config.yaml
vocab_size: 6683
activation: "geglu"
rope_base: 10000.0
rope_fraction: 1.0
attn_scale: 0.125
extras: ["capped logits"]
init_std_up: 0.0267
beta2: 0.95
weight_decay: 0.25
final_lr_fraction: 0.1
MLP neurons of a small language model. Each row is named by its layer, matrix (gate and up: input weights) and neuron, and shows model dimensions 112-175. Each number is 50 + 12 x the weight over its row's rms, rounded and kept within 0 to 99. A neuron's up and down rows have the sign that makes its largest values positive.
After each neuron's rows, "fires after" lists the tokens most often just before its 100 highest values on Wikipedia text that the model never trained on; "fires on" lists the tokens most often at its 100 highest values on Wikipedia text that the model never trained on.

L5.gate162:51 59 38 61 50 56 57 66 69 56 31 53 48 55 36 43 63 61 59 25 52 46 50 48 36 48 72 51 63 71 46 49 61 66 58 38 30 39 46 43 60 53 49 21 48 39 62 44 58 44 43 38 56 30 42 82 38 55 52 50 71 61 35 49
L5.up162:58 42 43 58 20 51 45 43 59 59 44 58 54 41 45 51 35 45 61 45 58 33 47 41 47 37 55 36 57 44 57 35 72 66 44 29 42 60 42 33 53 38 58 26 58 56 55 54 37 58 51 37 55 58 51 51 47 53 55 66 60 44 62 72
fires after: " F", " P", "St", " Max", " V", " St"
fires on: "ig", "im", "em", "ep", "ing", "ick"

L4.gate503:34 38 47 31 74 60 52 44 60 34 61 37 41 43 35 36 36 63 41 16 56 58 48 42 46 32 39 56 58 57 62 34 45 52 33 45 48 45 44 75 47 52 56 47 37 26 52 50 57 39 76 45 45 53 70 68 45 48 58 38 49 43 40 74
L4.up503:51 43 74 39 66 65 46 68 66 52 56 49 64 73 67 67 57 50 36 38 80 47 42 49 53 65 28 15 53 52 37 60 66 54 52 42 31 53 41 55 37 74 53 63 45 45 33 49 62 48 54 31 65 58 31 38 54 43 40 38 72 58 44 32
fires after: "==", " (", ".\n\n", "==="
fires on: "C", "E", "J", "T"

L5.gate280:64 50 49 47 55 35 57 47 65 27 57 58 54 46 66 49 39 43 15 47 43 40 32 40 41 40 41 57 38 44 44 44 56 41 54 60 59 43 40 43 53 47 47 69 32 47 65 53 35 41 26 24 39 31 32 37 71 77 50 44 45 52 56 35
L5.up280:29 50 43 55 39 40 59 43 56 45 33 55 56 46 54 76 41 43 68 49 30 57 46 38 44 36 55 46 50 43 65 48 48 50 38 45 42 48 42 28 31 67 61 40 65 43 49 57 48 55 62 34 62 25 53 56 60 61 76 35 61 61 62 26
fires after: " |", " ", "1", ";", "3"
fires on: " ", "+", "–", "7"

L5.gate55:55 53 62 44 57 43 76 55 54 75 53 29 14 64 51 35 52 41 43 53 47 52 56 68 35 59 54 56 56 51 41 46 31 37 48 52 55 42 74 42 41 55 75 76 33 44 46 38 67 67 51 59 48 23 55 49 62 51 56 55 42 42 49 63
L5.up55:72 62 56 65 37 72 30 41 48 45 67 41 40 44 47 65 48 53 66 63 52 51 65 67 85 54 35 54 66 40 45 38 48 57 31 52 47 66 74 70 48 45 30 54 44 75 48 46 55 57 70 39 46 65 65 34 55 40 39 44 52 51 58 45
fires after: ".", ":", " |", " Q", "erm", "M"
fires on: "00", "30", "ur", "ont", "0", "aur"

L4.gate423:39 46 42 49 35 52 54 26 49 55 45 49 55 63 67 52 34 44 54 39 39 48 52 56 65 59 58 41 65 29 64 36 58 52 56 48 38 67 37 38 60 49 64 60 70 44 58 55 47 45 46 63 72 51 66 48 49 59 74 25 76 65 62 38
L4.up423:59 38 53 63 61 72 54 67 39 59 45 74 59 49 68 44 65 34 70 65 47 51 53 45 58 62 47 62 41 29 32 64 58 52 54 57 62 30 44 67 60 61 29 59 42 16 64 23 38 49 30 36 51 31 42 33 45 79 48 50 57 69 39 57
fires after: " "
fires on: "19", "20"

L5.gate130:31 49 40 43 42 45 65 23 42 41 39 48 50 39 69 53 34 58 67 51 41 55 46 52 41 47 46 52 49 36 50 56 51 60 30 55 46 54 44 65 49 57 46 58 47 66 43 57 60 56 31 41 70 37 53 78 35 41 54 45 59 75 60 65
L5.up130:53 45 55 51 61 54 44 66 41 29 55 10 45 50 56 42 60 49 44 53 39 52 43 46 21 63 58 77 49 56 50 45 37 48 58 56 48 30 48 46 69 66 48 60 28 53 58 53 54 38 29 59 33 46 48 46 55 47 51 71 46 45 60 06
fires after: " ", " on", " On", "On"
fires on: " ", "9", "14", "13", "27", "24"

L4.gate666:48 73 46 51 59 67 47 67 42 59 37 54 59 45 41 35 74 27 31 57 74 43 46 73 50 39 39 55 43 50 55 44 55 60 37 56 50 39 34 73 49 57 49 29 75 49 58 38 52 73 53 66 55 56 81 50 43 58 42 56 43 56 72 41
L4.up666:52 42 27 51 82 46 42 39 49 52 23 63 57 61 53 39 44 47 44 33 33 64 40 46 72 48 44 48 47 43 33 47 45 56 43 60 52 50 42 75 53 54 55 58 43 59 52 46 44 34 60 59 30 53 43 33 33 69 34 41 59 56 52 48
fires after: "C", "P", " R", " G", "R", "S"
fires on: "P", "V", "Z", "L", "9"

L4.gate747:33 65 32 59 55 53 56 52 64 64 65 60 58 60 59 57 65 40 50 77 39 57 66 50 48 67 58 75 43 64 65 53 67 60 45 52 55 49 62 53 55 47 49 72 47 77 65 57 53 51 46 49 47 67 38 52 78 47 50 37 79 56 44 56
L4.up747:38 60 47 36 53 58 53 63 49 57 51 54 23 38 51 35 44 69 47 32 41 50 72 53 60 52 32 65 63 72 17 38 36 59 57 50 55 36 59 61 50 49 50 47 67 47 50 58 74 51 51 46 60 48 50 47 46 66 58 52 57 49 42 48
fires after: ".\n\n"
fires on: "=="

L4.gate711:42 41 47 58 55 57 43 36 28 36 52 50 54 62 50 44 58 45 50 47 39 34 53 46 53 31 71 53 47 35 51 45 49 73 66 55 64 46 58 44 54 40 37 39 35 33 45 45 45 34 63 51 64 39 35 41 53 48 57 09 64 67 66 64
L4.up711:31 47 43 36 56 50 43 62 33 41 61 62 59 48 61 47 56 43 46 46 51 47 47 57 63 63 49 61 54 37 47 41 89 26 47 64 44 61 52 58 30 63 47 54 39 51 50 50 42 50 41 50 46 24 48 55 55 17 36 35 47 53 59 52
fires after: " (", "===", ".\n\n", " ", "==\n"
fires on: "C", "N", "T", "F", "===", "W"

L5.gate150:52 48 47 49 45 50 80 55 27 28 42 57 39 45 62 33 54 43 45 48 54 43 54 53 26 56 41 36 56 59 46 56 58 40 41 29 60 49 52 52 66 71 46 38 29 33 45 15 56 59 53 25 62 40 18 47 63 34 38 50 81 53 44 48
L5.up150:49 55 59 41 48 44 47 55 35 67 49 06 39 55 54 61 40 51 52 54 41 60 47 61 47 45 55 31 55 51 43 46 54 73 51 75 76 48 66 62 63 59 43 30 56 48 44 84 60 31 64 59 56 61 59 35 46 61 47 61 35 45 41 46
fires after: "\n", "\n\n", "'\n", ";\n\n", " |\n\n"
fires on: " ", "="

L5.gate308:39 69 32 56 56 56 35 54 50 60 41 52 52 55 40 34 38 36 52 59 48 61 82 60 79 58 41 63 35 47 47 49 46 45 54 29 54 41 36 56 50 55 50 59 49 32 51 64 51 72 61 52 44 51 59 43 67 66 53 22 65 46 60 46
L5.up308:58 50 52 50 38 45 61 58 67 43 55 62 50 43 53 32 59 33 42 56 23 54 38 41 39 49 54 28 47 52 46 55 35 37 50 48 20 42 63 31 36 48 42 62 49 65 50 43 50 58 69 47 52 56 41 50 61 57 65 34 60 58 68 28
fires after: "P", "M", "S", "T", "C", " main"
fires on: "s", "R", "D", "P", "L"

L4.gate374:38 51 43 51 47 75 51 41 51 64 35 53 37 51 42 50 51 54 38 55 32 53 42 48 49 40 41 30 50 45 50 47 29 54 42 61 58 47 72 49 51 40 62 48 47 72 59 57 55 50 54 50 60 33 37 52 57 53 66 35 60 60 51 60
L4.up374:63 46 52 58 37 45 40 62 32 67 48 70 26 58 64 50 51 43 39 44 37 59 49 61 59 47 65 65 36 43 59 46 40 50 63 37 25 34 65 46 54 55 70 61 35 65 36 58 44 55 73 41 27 64 56 40 51 56 65 50 69 62 34 65
fires after: " ", ";", " a", " |"
fires on: " ", "0"

L5.gate405:44 64 42 44 44 41 47 59 58 50 35 55 52 60 50 57 39 65 53 74 60 50 65 47 54 46 40 56 57 74 51 43 64 51 36 47 63 64 53 42 64 41 56 41 41 54 78 29 60 65 37 45 75 46 46 47 52 53 59 51 73 60 55 50
L5.up405:40 44 37 44 38 46 39 46 74 53 52 25 55 53 27 29 58 50 59 53 42 48 28 45 39 30 34 48 23 55 42 58 43 49 45 48 68 35 48 35 43 45 53 53 38 45 61 52 38 27 35 51 64 78 54 57 65 57 41 37 42 83 50 52
fires after: " F", " P", " f", "8"
fires on: " (", "ig", "a", "ab", "ak", "an"

L4.gate393:48 55 33 63 53 43 37 42 48 52 39 41 52 66 53 53 37 52 43 58 63 42 58 57 42 65 52 64 44 63 59 47 39 54 22 44 57 31 50 54 39 54 46 21 46 32 65 51 56 44 38 43 84 50 35 61 48 76 40 51 56 68 53 52
L4.up393:50 54 54 54 60 25 52 39 49 46 58 47 67 57 66 52 55 44 37 54 60 53 49 50 48 44 58 34 43 46 52 44 48 54 48 43 44 56 77 24 49 56 55 51 58 45 47 41 79 53 49 50 55 46 51 72 55 45 45 57 32 41 28 33
fires after: "\n", ";\n", " S", " N", ")\n", " W"
fires on: "-", "M", "iz", "ep"

L5.gate431:38 44 61 70 45 33 30 59 35 45 59 54 42 48 50 53 51 53 24 52 42 55 47 37 52 53 51 38 38 68 53 65 48 39 47 26 45 30 41 44 60 46 52 49 43 39 73 44 63 53 39 34 46 44 38 49 50 56 54 34 38 71 57 54
L5.up431:34 44 58 38 43 53 47 44 56 30 59 36 53 56 29 45 41 40 37 59 60 52 19 53 23 47 57 62 62 65 49 59 50 42 61 28 81 52 59 59 43 61 62 45 72 33 51 31 26 41 43 41 57 68 65 60 49 45 29 47 57 55 46 56
fires after: " of", " over", " than", " about", " and", " to"
fires on: " ", " p"

L4.gate706:60 37 50 50 54 54 64 55 61 32 77 60 54 60 32 45 53 28 55 59 32 66 42 79 68 38 61 47 49 63 51 45 68 53 55 47 58 40 67 37 80 63 30 45 44 42 57 68 54 54 52 33 53 57 62 41 56 46 52 53 44 56 41 41
L4.up706:68 45 37 34 48 79 43 41 48 49 47 59 56 70 58 52 48 36 56 57 68 52 58 67 49 53 59 36 35 26 43 57 54 50 51 43 37 49 60 40 62 62 43 37 58 37 39 41 48 68 26 43 41 52 51 37 74 42 14 57 60 52 23 54
fires after: "\n", "'\n", " \"", "'\n\n", " ("
fires on: " ", "j", "ography"

L5.gate413:33 56 50 52 61 76 60 35 42 73 62 52 73 52 41 58 42 44 52 69 50 40 54 66 52 49 55 53 62 63 68 55 48 37 56 49 61 69 46 56 64 57 54 65 40 48 26 38 73 55 55 59 70 51 54 31 63 55 68 30 67 40 62 45
L5.up413:41 50 49 32 45 66 43 72 44 56 34 69 43 56 49 45 44 40 29 53 40 31 54 51 50 59 45 54 43 42 58 14 51 34 57 59 41 68 59 53 74 50 59 29 62 56 51 41 58 65 45 56 24 72 52 36 70 35 47 35 30 53 57 53
fires after: "L", "I", "A", "C", " CA"
fires on: "R", "T", "Y", "M", "L", "E"